Weights of a small transformer language model.
Architecture: tied embeddings, attention and MLP in parallel, capped logits.
Training: a variant of Muon for these matrices, 369M tokens, 6260 steps.
MLP neurons of a small language model. Each row is named by its layer, matrix (gate and up: input weights) and neuron, and shows model dimensions 48-111. Each number is 128 + 32 x the weight over its row's rms, rounded and kept within 0 to 255. A neuron's up and down rows have the sign that makes its largest values positive.
A block is one neuron, or neurons of one layer that tend to fire together. After each block is what it responds to, as a language model described it from the Wikipedia text at the highest values.

L6.gate123 [ 82 148 113 179 118 148 112 184 163 120  98 101 141 117 121  99 132 128 158 138 129 131 179 144 133 114 113 140 182 173 191 116  76 119 111 148 198  75 182 121 122 138 130 105  63 104 151  78 132 119 133 107 172 109 128 156 109 167 161 145 159 148 143  46]
L6.up123 [139  85 165 212  89  66 137 129 150 117 102 127 151  97 138 153 136 108 116 123 134 121 157 151  89 129 117 122 119 128 153 139  66 167 187 148 129 170 108 158 168 118  84 181 120 161 122 171 110 148 144 150 137 106 154 121  94 155 150 101 116  55 192 117]
L6.gate152 [180 139 109 150  82  49 123 195 107 153 140 140 157 168 133  89 141 139 121 118 107 170 100 131  63 142 170  96 106 137 115 159 151 103 120 149 105 118 117 146 108 101 158 120 127 147 191 119 169  23 139 148 194 164 131 161 121 119 134  87 134 107 167  52]
L6.up152 [135  88 151 157 150 143  74 144 102  76 140 127  80 162 176  74 122 135 158 146  90 147 106 107 132 152 105 125 119 124  63 202 125 112  96 166 162 113 194 160 106 169 175 121  81 159  96 124 137 151 109 124 173 100 106 147 136 144 194 164 143 156 144 150]
L6.gate255 [ 67 126 127 111 150 103 136  79 111 116 105 111 121 147  92 142 109 148  99 125 217 203  99 105 149  81 138  85 111 127 154  75  74 126  41 101 130 216  71 112  66 142  89 119 131 131 163 124 161  73 105 115  95 174  90 100 124 150  78 134 119 141 131 115]
L6.up255 [160 153 147  58 165  88 125 151 141 172 122 120 111 147  82 120 137 133 216  92 148 114 108 133  88 142 114 170 119  94 192  93  99 130  88 115 103 108 138 121 125 109 173 173  51 177 185 148 148 105 154 145 152 182 156 133  39 122 152 161 149 103 128 144]
L6.gate263 [173 108 154  98  95  92  83 141  79 104 105 147  79 156 187 143 162  96 216 102 154 103 121 104 114 150  85  94 165  82 127  91 126 135 126  80 115 101 196 194  99  33 118 100 118 121 104 129 162  89 134 142  89 176  90 130 100 131 152 119 158 108 176  74]
L6.up263 [112  95 116 158 134 101 126 118 138 147  89 136 194 170  77 103 123 108 126 119  91 149 111 176 197 143 144 160 137  98 109 153 157  89 125 107 119 124 121 139 129 135 104 117  78  71  63 142 163 160  92 134 177 112  85 120 158 123 116  61 116  87 119 146]
L6.gate599 [ 98 186  64 139  96 134 155 165 162 162  84 171 158 167 144  94 122 144 170 124  97  96 139 182 149 112 118 145 156 137 152  83 156 136 163  96 139 113 117 150 159 116 165  84 152 138 171  61 164  92  81 154  54 113  92 132 113  87  98  88 107 144 192  99]
L6.up599 [118 127 128 162  74 137 121  66 126 131 138 140 153 158 124 164 138 186 138 181 149 113 151 165 145  98 146 120 172 157 196  69  98 159 145 137  95  98 155  67 184  85 129 103 129 147 119  88 162 102 141 148 106 122 113  80 156 105 116  62 154 101 118  93]
L6.gate604 [137 168 120 140  62 137  97 146 129 110 130 132 110 136 117 180 115 193 145 100 139 142  68 146 120 113 110 151 123 147  92 139 154 128 151  71 101 123  78 151 109 152 117 119 110 177 137  96 166 163 115  91 146  96 128 144 233 158 122 166 157  89 108 126]
L6.up604 [144 149 114 127 153  73  88 123 120 104 100 118 172  77  65  85 111 107 187 186 161  95  52 133 156 119 185 126  67  90  68  98  91 108 148  91 162  76 108 123  98 139 150 128 182 120 111 138 134 124  95 144 198 185  70 105 156 145 122 110 101  57 164 129]
L6.gate652 [148 106 146 119 169  98 120  99 148 127  58 136  55 136  95 165 127 138 122 114 180 164 131 116  74 155 142 121 165 169 139 104 154 161 123 147 155 137 172 135 136 160 106  50 115 142 136 186 120 159 133  86  72  99  98 193 100 203 126 121 140 143  74  60]
L6.up652 [132 129 167 110 115  92 130 114 166 165  90 107 119  71  94 103 118 151 154 153 134 162 147  89  35 168  96 150 124 123 144  79 120 134 149 167 110 113 148  99  96 190 119  74 116  79 204 149 107 148 117 121  65 109  66 138  98 143 151  90 136 138 138  72]
L6.gate899 [167 106 135 172 154 127  75 139 121 135 102 119  72 127 108 125 157 156 106 131 155 106 122 163  77  91 107  91 160 129  88 227 129 129 150  77 157  85 159 120 110 132 128 170 165 106 185 103  42 152  80 118  90 125  80 165 159 121 159 113 134 169 129 109]
L6.up899 [180  71 131 137 103  75  94 176 121 130 157 163 152 114 144 121 135 126 114 172 133 140  84 130 129 161 176  84 152  85  82 146 129  88  84 183 159 122 125 190 138 138  73  86 226 108 191  78 103 185 110 112 118 159 143 190 175 111 190 144 163 133 150 178]
Responds to: Decimal fraction digits

L7.gate92 [100 162 106 156 134 119 158 125 100 108  95 143 136  99 133 124 131 122  64 101 176 135 156  81 164 139 136 180 166 137 107  69 161 162 131 139 147  81 144 143 120  86  46 119 190 158 121 129  88 169 129 132 133  84 113  74 127 104 117  83 125 154 184 103]
L7.up92 [120 194  95 142 107 128  80 137  93 154  95 147 166 155 134 184 147 129  96 121 140 107 159 142 125 148 101 147  83 195 190  43  80 134 118 141 135 141 181  94 115 151  91 109  94  81  84 151 135  57 131  93 145 147  94 101 150 140 173 117 109 177 146 172]
L7.gate154 [ 83 131  96 100 189 119 126 122 127 120  81 169 129 146 186 100 163 137  81 171 123 152 128 139 194 135  94  76 138 196  79 176  90  94 123 109  86 125 157 127 208 165  86 144 130 114 154 150  93 163  40  95 192 129 150 102 113 117 115 184 138 100 168 154]
L7.up154 [ 95  38 170 109 124  74  93 126 119  98 124 154 113  64 154 140 111 143 126  45 130 128 132 131  62  92 126 138 164 133 123 178 160  93 131 111 156 117 113  89 188 157 135 154 143 143 114  68 134  95 128 114 126 147 109 126 104 158  79 131 102 184  90 163]
L7.gate198 [152  91 163 132 143  69 174 136 140  96 126  96  79 126 127 144 144  90 120 122 121  76 127 177 184 137  87 160 128 168 167 130  73  76 166 102 130 137 158 122 169 117  99 150 139 153 122 160  92 104 105  74 179 127 146 142 137 157 100 100  87 106 118 174]
L7.up198 [151  93 121 123 158 118 156 147  86 147  93 114 110 116 113 110 170 152 113 132 168 105 153 112 106 119 134 155 122  61 187 169 139 103 159 105 116  90 147  99 142 116 133 160 159 128  91 184 103 124 103 116 100  69 100 159 138 134 134 144  61 158  51 136]
L7.gate246 [108 173  53 173 157 120  94 116  74 126 112  88  85 142  93  88 132 102  84 107 170  94 141  80 108 105 129  95 131  94 140 129  98 123  94 209 176 143 132 141 170 112 123 194 123  93 109 163 189 135 107 143 125 149 126 130 100 170 166 170 101 142  97 130]
L7.up246 [136 112 139 156 127 131 142 150  70 144 117 130 180 189 127 116 110 126  97 142 118  42 165 180 165 152 145 100 145 115 180 159 135 156 117 117 115 140 141 114 147  75 172 139 114 138 155 135 137 172 157 128  76 138 220 119 141 196 146 101 113 113 185  61]
L7.gate263 [140  62 134 123 183 110 100 102 154 139 150 118  75 104 151 118 172 159 125  66  86 157 136 189 151 145 115  83 130 178 134 128  90 138 111 131  94 146 171 110 115 142  98 167 183 120  98 168 163 172 131  80 125 125 100 115 136 132 115 125 109  91 150 163]
L7.up263 [102 155 133 142  71 174 125 144 131  97  72 104  77 107 129 179 164 131 140 117 155 186  91 116 171 101 125 137 151 112 101 111 150 102 175  80 110  91 139 153 139  95  58 130  78 100 110 169 174 132  61  95 150 138  65 140 163 112 143 145  89 150  88 154]
L7.gate265 [111 126  88  95 135 108 123 151  99 154 164 120 100 133 133 147 109 111  61 159 177 159 203 103 145 124 123 107 110 134 134  62 100  75 159 108 116  60 184 110 131  68 113 102 101 157  99  52 146 131 123 115 106 106 180 115 126 144 140 172 138 119 116 160]
L7.up265 [184 123 117 154  50  90 146 112 146 112 107  93 104  86  86 159 100 121 195  79 175 132 158 137 110 148  72  66 111  78 140 137 126  96 183  72 154 143 159 110 156  91 100  97  77 138 135 104 147  52  85 120 175 100  66 104  84 172  96  42 138 139 171 163]
L7.gate792 [140  89  99 133 119 118 138 142 135  88  96 133 135 107  87 187 190 155  59  90  83 119  95 190 138 113 156 105 128 106 126 110  92 110 155 136 119 119 106 136  45 131  90 147  40 155 143 112 105 121 156 136 165 162 116 119 140 122 151 106 135 142 130 144]
L7.up792 [119 127  92 119 156 108 114 251 141 128 128 160  88 143 124 164 161 113  45 121 147 133  87 115  87 148 107 117  55 127 147  86 135 180 159 141 141 119 106  86  51 129 153 148 116  90 135 149  71 135 147  92  89  71 169  76 125 186 130 130 117 100  77 122]
L7.gate957 [149 147 119  62 128  91 138 101  88 133 159 106  87 149 144 135 153  12 147 118 126 129 165 108 107  94  90 150  97 140 105 146  88  60 136 137 122 110 110 102  61 144  82 170 134 184  93 145 119 143  80  96 113 124 161  83 127 132 174 163 145 100 123 162]
L7.up957 [161 107  85 154  71  47 139 165  98 125 131 146 153 143 174 171 131 166 151 130 163 125 117  98 193 110 125 161 118 161 128 125 123 100 119  81 128 154  74 157  75 133  95 180 150 137 136 160  94 164  97 136 131  74 134 133 154 116  88 123 136 189 155 156]
Responds to: Institutional title word-pieces

L3.gate467 [155 133 128  68 124  98 111 176 112 103  71 116 144 109  96 145  82 159 158 133  99 152 118 113  76 110 168 131 117  79 148  86 113 111  86  95 139 137  99 120 103 111 153 154 155  68 132  87 116 213 119  98 165  88 126 138 168 108  82 114 116  85 111  47]
L3.up467 [117 124 119 122 144 111 187 132 150 118 117  54 147  73  82 117 115 159 109 102  80 130 127 135  99  88 150 101 138 140 134 190 138 191 110 167 101  94  84 145 134 104 120 128 185  99 128 126  68 137 101 192 123  78 134 171 163 121 210 156 118 151 156 119]
Responds to: Second piece of names

L3.gate892 [114 170 128 106 120 153 119 152 139 165 133 127 183 108 180 113  43 140 136 165 116 148  71 124 150 135 131 129 107 139  59  59 105 142 144 132 172 111 103 129 117 124 143 145 131 138 171 114  75 113  93 167 106 142 133 171 126 142 159 168 169 126 139 138]
L3.up892 [176  92 172 120 140 163 123 101 164 162 130  47 178 131 187 134  58 129 110 159 149 126 135 132 176 103 118 115 120 120 152 164 111 178 131  77  97  80 174 147 157  99 158 148 124 135 110 130 144 132  85 164  96 183 122 116 169 129 129 137 128 126 179 157]
Responds to: Decimal digits in tables

L3.gate74 [151 106 123 119 210 107 120 130 111 145 102 219 147 157 187  95 142  99 113 110 158 132 147 111  76 172 103 164 111  97  97 119 141  65 108  92 111 122 126 198 136 127 141 162  96 145  80 143  86 109 167 126 133 126 157 102 107 121  83 143 120  83 111 133]
L3.up74 [148  92 163 161 111  89 204 173 116 154 141  88  96 130  99 127 170  96 125 143 178 154 123 117  71 170 132 122 115  85 142 129 137 194 119 136 144 120 103 194 208 127 113  87 224 181 128 101 131  97 111 179 144 135 133 123 103  97  73  93 121 123 127 134]
Responds to: Word-initial consonant fragments

L6.gate104 [135 116 104 130 139 181 109  91 143 191 181 138  99 112 127 151 113 155 110 113 177 131 132 174 111 106 120 165 125 127 118 148 126 137 148  61 159 156 118 116  95 142  69 125 174  90 131 105 117 157 122 120 160 155 149 113 116 129  91  49 122 117 148 185]
L6.up104 [139 170 118 184 145 133  73  67 121 134 150 104 127 158 149  84 116 125 153  93 177 118 147 140 173 109  95  97 113 136 120  90  80 148 145  92 108 189  88 131 150 133  99 138 175 112  80  97 174 139  83 113 153 113  87 103 153 142  62  82 157 141 128 101]
L6.gate170 [133 152 102 200 128 187  58  96 131 166 126 140 152 156 118 132 112  84 135  91 133 108 171 174 124 134  81 174 136 158  99 117 120 110 151 174 116 125 151 102  90 150  76 106 161 189 115 141 164 149  96  97 124 132 157 196  81  64 119  39 108 158 157 152]
L6.up170 [174 186 122 160 114 157 173 105 146 187 151  95 146 126 118 152 136 161 152  87  99 117 102 115 134 173 140  88 170 106 134 136  58 107 116 146 102  91 134 136 115 197 162 144  82 132 131 116 181 129 124 119 119  57 206  81  85 132 163  82 161 120 111  88]
L6.gate361 [ 94 137 107 152 141 155 133 107 151 154 150  45  93  88 126 130 121 142  94 158 116 103 132 144 120 137 131 108 108 146  97 107 160 161 120 143 165 161 149 120 193 143 111  96 108  65 163 144 118 100 107  96 129 163 119 111  79  79  96  67 165 151 113 124]
L6.up361 [147 138 162 182  96 127 108 150 189 114 139 194 115 162 109 152 129  84 149  96 127 127 146 118 168 155  58 166 125 137 145 130 146 133 151 142  89 177 168  93 127 119 169 132 108 106  84  98  90  87 128 125 102 181  93 127  79 128 108 123 118  77 202 102]
L6.gate410 [110 138  98 130 137 155 119  93 153 130 226  56 203  89 103 165  89 132 158 130 184 180 160 130 109 111 135 160 135 126  71 155  92 160  65 123 134 106 133 123 140  52  91  76 131  93 155 126  62 169 122 107 161 116 152 127  91 134 117  80 175 172 190  93]
L6.up410 [ 94 128 113 145 152 147 134 107 180 100 101 103 107 116 160 117 172  84 150 132  88  87 171 159 186 124 116  94 140 123  77  25 131 143 155 107  89 160  96  99 164 141 100 148 111  72  97  77 121 102  94 107 152 114  99 147 144 136  91  37 115 126  98 153]
L6.gate442 [206 123 143 114 104 102 103 112 121 113 165 116 114 135 175 194 103 156 133 137 134 128 119 134  86  90  92 146 113 139  62 187 103 117 118  71 112 170 157  49 182 159 169 134 118 108  80 102 175 111 158 118 131 107 126 105 117 142 138 190  79 102 122 132]
L6.up442 [179 113 183 162 117 118 128 100  93  97  89 145 119 173 118 108 117 153  81  90 170  88 106 114 126 116 139 176 152 123 124 131 103 120  91  53 148 185  94 142 134 114  86  88 173 135  91 121 119  98 122 145 146 111 133 168 139 173 115 124 169  98 145 126]
L6.gate806 [165 103 127 122  85 178 131 158 164  92 115 127 100 139 131  89  97 126 169 109 118  91 170 157 143 132  95 181  74 122 146  93 116  95 154 134 148  82 105 112 117 118 141  75 111 124 104 173 186 160 186 144 168 144 172 181 120 133  93 131  65 161 120 128]
L6.up806 [153 128 151 121 162 124 126 110  88 173 123 113 146  86 130 139  72 123 169 142  95 160  76 130 102 127 102 155 147 146 124 104  88  97 163 141 173 154 150 142 119  92 134 168 150 105 165 151 114 129  63 134  51 127  75 102  98 173 174  91 110 130 140 132]
L6.gate876 [ 99 157 122 160 122 146 166 175 154 138 158 132  91  65  92 119 102 110  94 149 124  93 115 159 115 115 138  92 134 176 145 124 148 166 146 165 193 102 126 164 215 178 156 107 133 133 128 135 122 133  96 135 151 144  91 111 126 131 122 141 182 113 139 125]
L6.up876 [137 115 161 154 102 145 149  93  82 137 165 131 140  87  93 115 158 146 119 117 164 103 143 107 131 120 113  94 114 125 164 117 152 187 131 175 139 127 117 124 144  75 158 121  98 116  61 105 134 180 145 142 114 130 157 155 155  79 159 101  98  91 134 113]
L6.gate967 [152 112  98 139 157 152 102 134 139 137 151 116 128  83 152 159 141 120 135 111 128 161 146  91  89  90 118 162 146 136 125 118 143 111 158 104 138 196  90  89 115  73 182 116 197  88  70  93  94  88 136 125  97  74 134 134 143 221  35 130 112 144 110 119]
L6.up967 [150  95  99 147 144 135 132  90 134 150 160 122 154 157 164 145 117 110 149 105 119 117 148 160 148 158  76 140 154 182 118 139 105 129 148 137 111 185 133 105 123 106 109 131  82 115  14  90 141 103 106 125 178  86 221 158 139 137  67 142 100 135 108 155]
Responds to: Foreign-word vowel endings

L6.gate237 [113  96 122  81 109 110 170 168 159  95 141 120 111 105  81 103 156  65  67  95 129 118 129 215 193 134 121  58 121 125 131 127 127 132 102 181 128 121  60 121 128 199 132 110 117  91 152 107 139 126  93 107 184 111 127 151 118 130 204 113 147 148 152  88]
L6.up237 [126 107 138  96  89 134 157 111 118 156 162 154  61 113 122 169 124  70 152 114 132  94 165 121 152 107 100 122 179 118 130 126 181 120 117  97  87 111 168  99 136 106 103 128 172  87  94  75 142 173  86 122 144 142 104 126 144 133 166 117  66 166 120 136]
L6.gate373 [116 158 167 118 131 100 173 153  87 175  70  80  98  85 143 129 161 153  87  88  71 178 143 158 155 142 136 122 130 152 138 118 156  89 196  96 136  99 218 119 127 120 103 106 129  72 117 123  93  90 127 152 142 108 155 141 122 169 125 143  96 148 107  87]
L6.up373 [140 108 101 135 108 106 145 158 171 144 121 151 126 187 128 138 120 106  99  93  99 101 164 152 128 131  76  94 157  91  62 152 116 145 177 103 200 114 130  57  93 160 116 169 166 147  87 114  94 111 137 134 116  78  76 144  72  76  94  94 205 116 103 102]
L6.gate486 [129  97 194 125 149  67  98 143 172 174 112 176 172  74 143 144 126 130  78 107 139 167 132 120 101 129 109 175 132  76 194 110 147  65 142  85  71 111 126 186 132 137  94 190 143 187 124 130  84  93  66 130 119  85  78 160 115 130  89 143 113 108 108  70]
L6.up486 [138 132 157 128 171  94 114  81 149 116  94 106 113 164  90 168  92 182 143 123  74 157 159 136  99 109 105 108 174 125 134 144 141 142 119  99  95 157 124  77 141 153  58 120  95 141 132 132 156 150  73 119 109 101  98 118 184 201 127 126 125 135 103  96]
L6.gate606 [108 109 140 103 157 131 158 110  96 147 128 114  71  81 147 175 122  84  89  90 108 110 167 134 103 153 117 107 114 159  34 146 186 143 118 128 116 129 128 164 186 127 146 130 198  56 117 144 144 192  64 184 100 135 116 130 137 120 123 128 143 145 119 116]
L6.up606 [137  89 119 139  57 156 152 138 116  92  63 148  86  96 151 170 201 177 147 122 148  61 139  99 106 118  47 117  93 127  87 161 140 141 128 107 166 183  54  90 162 112 125 163 188 139 119 145 133 110 144 149 116 156 104  99 159 160 111 125  98 123 131 110]
L6.gate728 [106 126 154 122 134 202 129  79 149 101 133 128 110  88 127  88 114  84 107 139 140 157 203 101 146  68 163 110 177 128  83 100 132  82 165  76 171  84 122 139  69 152  60  76 139 105 122 149 109  90 158 109 136 168 124 141 152 126 153 141 130 139 172 107]
L6.up728 [136 178 116 141  85  74 121 162 151 186 145 113 126  97 126 152  93 134 108 104 126 170 118 169 102  72 115  95  73 128 158  59 143 156 105 163 142  99 118  57 102  98 111 108 126 120 156 192 121 160 134 179 179 138 169 139 139 181 129 162 112 209  96 140]
L6.gate779 [101  94  72 112 125 121 120 122 127  81 167 142 120 116 107 234 130 113 138 112 164  78 109 169 107 108 136 186  97 152 109 104 154  42 150 113 156 119 142  97 178  69 111 192  95 103 133 134 155 165 104 133 105 152 103  78 149 138  89  99 130 151 123  68]
L6.up779 [185 166 111 102  91 201  73 161 106 130  69 124 144 187 108  96 158 158 112 121 154  94 107 103 107 128 104 118 171 152 160 128 100  94 164 113 156  97 124 151 126 142 190 133 133 129 110 121 148 145  65 169 155 215 140 154 125 117 173 118  82  89 125 139]
L6.gate901 [158 138 182 168 122 126 138 153 184 137 136 173 163 122 128 149 154 103 103 100 143 116 139 139 186 163 132 124  99 148 188 154 183 112 137  98 150 151 173 122 111  95  87 123  92 134 152 113  90 139 116 185  56 133 122 143 131 134  95 144 166 144 131  65]
L6.up901 [152 165 105 109 124 102  96 141 119 131  75  90 101 180 170 181 116 133  82  96 157 109 181 108  58  67 103 105 144 162  83 104  76  98 113 149  99 105 152 131 102 145 154 115  99 133 167  82 157 131 136 173 164  58 115 141 194 142  58 124 130 105 175 105]
L6.gate966 [ 99 179  99 137 128  71 111 151 152 105 181 133  80 174 174 113 138 177 113 102 178  61  58 160  74 124  99 114  68 169 185 154 112 171 206 130  74  86 170 143 169  81  80 175 128 131 110 137 122 134 111 135 142 155 117  56 146 162  98 134  82 138 113 108]
L6.up966 [169 140 161  49  79 144 130 152 109 192 119 132 102 148 133 148 125 133  64 129 115 175 161 130 198  95 138 128 136 120 118 156  77 163 166 181 136 129 144 146 145 102 102  95 176 122 152 174 111 155 151 116 168 128 156 141 155 128 167 111  75 194 143 148]
Responds to: Academic degrees and titles

L7.gate83 [104 155 130 209 148 181 100  96 167 112 112 141 110 100  71  68 147  96 106  85  60 141 170 121 118 124 199 123 144 112 104 134  92  96 116 174 195 116 103 128 123 122 106 125 141 139 136  96 128 120  98 118  98  99 141 157 134 102  69  54 102  95 162 138]
L7.up83 [158 121  85 178 113 136 101 133 117 141 189 157 109 183  83 112 188 116 123  71  91 108 117 128 103 160 134 122 158 144 137 172 104 101 158 127 115 122 120 149 144 155  90 161 117 107 123 125 201 164  71 153  54  77 115 117 145 108 124  66 105 104 118 211]
L7.gate150 [114 134 137 144 128 118 100 118 141 102 164 126 145 105  31 135 165 130 147 104 137 167 107 170 109 125 232  84 108 108 116 158 125  99 117 109 170 135 160 152 121 169 102 102  94 152 127 140  71 101 106 157 172 136 116 110  37 139 121 109 128 112  96 125]
L7.up150 [129  96  86 197 162 113 149 122 180 133 123 180 160 129  89 112 112 140 159 117 124 112 123 114 140 166 107  84 155 147 126 133 112 104 126 168 178 131 162 120 112 110 150 138 193 123 145  88 134 117 169 175 118 178 142 135 117 121 115 133  77 109 124 116]
L7.gate215 [ 83  74 114 106 206 127 105 193  99 140 119 141  70 132 163 141 132 139  71 125  83  79  82 123  76  46 143 133 147 126  76 119 139 162  56 168 168 218 144 152 171 213 162 102 195 113 138  99 160 154 141 150 156 138 193  99 131 141 139 137 111 147 175 169]
L7.up215 [135 150 121 150 118 168  62  61 161 141 160 128 101 104 102 173 101 151 123 104  66  94 128 149 146 129 134 123 176 152  95  51 165 164 110 143 139 161 145  97 130 153  83  75 130 169 101  64 131  88  96 161 117 115 165 162 102 126 101 121  78 119 130 126]
L7.gate376 [126 140 118 156 146 154 200  65 125  94 120 143 173  80 159  61 131  83  82 140  99 136 122 111 138 124 134 150  69 177 116 145 100 132 122 124 151 111 120  90 152 170  98 121 160 166 107  81 125 141 140 111 170 142 126 181 175 119 126 126 109 147 166 119]
L7.up376 [105 161 151  91 203 208 150  57 128 152 110  90 100 129  79 165 152 120 126 133 131 120 157  84 121 148 180 134 157  46 162  84 128 103 156 125 116 115 148 140  90 117 154 170 165 131  79 131 155 141 137 117 157  98 106 134 150 114 138  99  64 125 128 116]
L7.gate444 [110 152 114 176 111 201 140 155 184 120 105 172 143 145 156 180 152 125 135 160 132 102  94 187 160 127 191 119 155 133  72 101 136  96 116  50  92 134  64 111 133 181  59 132 163 139 115 121  82  93 102  99 186 186 169  93 128 181 135 121 113 163 179 118]
L7.up444 [116 120  83 161 150 100 138 157  99  70  80 131 106 148 123 120  73 156 109 103 155 136 131 107  52 140 103  94 118 172 173 114 145  91 162 116 136 164 141 191  85 122  93  95 157  53  92  72 149  88 105  93 163 118 156 161 140 117 192  86 102 101 108  93]
L7.gate595 [ 99 110  88 149 127 156  90 138 145 147 124 139 120  68 167  91 115 130 104 137  83 133 103 156 162 119 160 145 153 185 109 103 102  68 111 142 108 123 110  77 124 176 126 105 192  83 141 108 129 163 132 149 127 119 148 145  98 136 116  80 103 107 133  94]
L7.up595 [133 105  95 110 154 101 235  45 173 110 112 202 134  83  95 105 140 168 102  67 139 115 101  94 109 109 159  77 108 153 130 175 183 159  74 126  88  78 135  86 105 165 142 162 107 130 155 138 162 199 118 152 185 110 126 148 155 169 138 141 122 163 163 124]
L7.gate876 [110  93  97 112 149 145 126  65  70 104 163 157  98 127  98 165  51 117 153 115 131 177 129 147 105  98 141 109  93 119 114 118 101  97 117 135 131 143 109 126  79 144 147 127 203 114 100 110 165 139  72 118 180 109  92 109  88 134  74  40 146 155 113 115]
L7.up876 [ 87 140  83 145 125 130 124 146 103 151 167 148 182 149 130  59  97 148 156 156 122 146 141 139 165 164  83 112 119 153 132 141 127 144 149 118 142  66 146 157 129 165  60 189 164 114 121 102 155 153 137 152 134 128 131 122 128 167  95 145 155 183 114 165]
L7.gate899 [149 131 177 173 130 142 142 124  79 126 114 115 100  86 107  71 112 139 147 142 114 144 144 105 136 110 124 133  70 158 132  63  88 110 164 124 114 119 107 162 104 145 101 173 159  73 135  90 168 134  61  89 143 138  85 103 162 171  97  88 137 120 107  74]
L7.up899 [108 168 137  93 107 144 108 104 171 120 171  94 110 146 110  99 140 185 101  93  88 135 111 106 192 170 119  87 112  63  90  82  82 160 107  90 172 135 130  91 126 111 132 118 110 143 116 166 113 119 132 124  79 201 130  88 121 163  87 166 121 137 122 115]
Responds to: Foreign-word interior pieces

L7.gate261 [134 103  53  76  87 133 173 109 190  91  97 140 112 110 110  76 133  87 135 149 148 109 116  62 182 113 120 105 118 110 109 144 116 137 187 148 176 166 172  97 136 146 106 135 147  98 185 125  87  87 119 100  96 102 116 115  82 106  86 128 125  91 150 120]
L7.up261 [114  63 138 156 199  95 122 178 113 181 124 155 141 138 123 126 149 159 166 143 121  81 119 136 152 166 105  50 103 117 109 117  73 111  93 138 153 143 116 136 198 124 129 159 177 166 132 122 148 120 141 143 140  96 121 174 169  63  78 131 171 133 140 158]
L7.gate332 [122 128 131 103  73 161 179 105 156 173 132 144 169 130  57 122 124 125 156  83 123 143 140 125  71 135 128 111 146  94 132  90 176 142 179  89 108 150 169  51  83 142  70 124 134 153 193  87 142 144 139 102  79  89 142 160 116  85 158 140 105 127 191  64]
L7.up332 [186 160 136 110 119 168 110 131  96 119  76 187 108 121 124  89  91  60 121  79 121 112 121 130 179 113  95 164 169 145 109 136 153  83 117 120 108 151 157 148 159 139  93 101 135  98 180 129 197 124 150 175 102  95 126 142 175  78 183 106 143  97 119 106]
L7.gate476 [105 137 128 162  92 145 120 135 125 163  85 120 105  90 157 140 124  87  77  92 115 235 155 140 191 169  42 116 123 158 117 176  68 208 134  87 117 108  79 147 115 115 140 145 128 160  88 121  84  92  94 130 134 111 122  89 120 118  75 159 179  94 146 111]
L7.up476 [152 132 103 129  56 183 104  65 131 146 129 147 109 149  80 119 141 120 163 122 158  87 132  97 117 124 113 125 160  94 120 132 160  98 124 116 101 162 165 171  88 120 141  85 102  67  84 135  86 194 196  95 125 205 187  91  88 149 172 121 154  44 103 121]
L7.gate503 [124 133 137 107 139 117  77 133  97 149 146 196 184 161 128 114 144  65 137 139 115  95 108 106 100 163 148 141 139  47 170 101 126  80 165 167 161 151  79  72  82  77 110 168 123 172 159 188 167 111 115 133 136  86 128 137 112  67 132 126 145 122  63  98]
L7.up503 [142  74 129 126 154 108 119 127 165 116 111 180 122 134 173 102 123 142 149 122 109 105  59 117 107 159 133  77 170  94  98 112 199 127 167  99 106 108 137 112  96 129 133 159 118 102  87 169  79 110 151 148 126  78 150 135 196 110  71 111  77 137 199 161]
L7.gate703 [162 118 152  97 112  89 147 128  95 116 110 151 112 133 115  78 181 112 103 159 131 136 106  55 123 134  79 109 127 155 139  85  87 156 171 128 128 138  61 148 150 132  87 179 148 174  93 191 180 143 123 133 144 133 143  93 148 103 133 195 125 135 135 112]
L7.up703 [148 139 136  74 117 129  97 112 144 134  97  99  79 146 171 105 137 120 131 124 104 123 133 168 125 128  68  68 165 132 162  62 138 174 150 116 110 108  97 103 110 189 116 159  51 146 137 131 164 124  90 155 183 126 100 120 149 129 178  90 130  90 132 146]
L7.gate708 [136 165 142 140  73  89 125 138 122 118  47 139 103  92  97 180 155 120 153  95 191 128  73 167 151 143 109 165  71 164 113  94 125  97 168 117 141 105 140 116 156 111  64 157 112  83 121 126 128 136  80 141 116 114 151 126 172 126 116  67  77 124 151 110]
L7.up708 [141 146 136 107 140 133 187 161 158 135 105 109 124 181 161 120 113  94 154 160 211  80 164  77 189 145 184 119 144  78 157 126 125 157 106 166 146 118 103  97 106 129 144 148 148 111 170 112 117 172 129  66 125 136 134 126 174 160  51  77  92 173  63  99]
L7.gate771 [145  96 105 103  95 122  93 147 109  98 108  71 146 130 208 102 192 108 143 130  98  97  94 111  89 130 131 140 182  84 104  78 138 116  84 141 120 153 133 102 138 165  54 179 117 174 174 118 163  88 148  90 165 127 136 123 138  74 122  99 152 103 188 195]
L7.up771 [159  85  98 175 119  81 127 138  80 158  92 183 153 167 144  98 172 173 167  77  66 139 131 141 154 154 139  59 153 132 126  90 103  90 158 138 121 154 136 139  99 122  56 124 138 192 112 107 108 111 110 168 140 112 134 131 158  81 129  94 122 162 134 161]
L7.gate1023 [ 44 161  33 176 117 111 149 113 157 111 144 117 144 114 146  98 200 142 147 156 141 145 119  83 139 144 135 143  75 149 142 113 153  84 160 102 117 145  95 173 142 118 145 100 107 145  95 154 181 131  57 152 132 116 144 153 173 169 125 100 123 191  69 143]
L7.up1023 [166 104 123 123 133 144  99 141 128 182 140 110 141 157 146 139 113 148 141 190 146 131 199 114 128 138 135 103 170 181 141 118 134 143 160 157 135 165 101 158 127 123  93 101 158 157 163  98 107 111 120 186  58 189 116 149 138 116 117 123 103  50 129 126]
Responds to: Decimal and range digits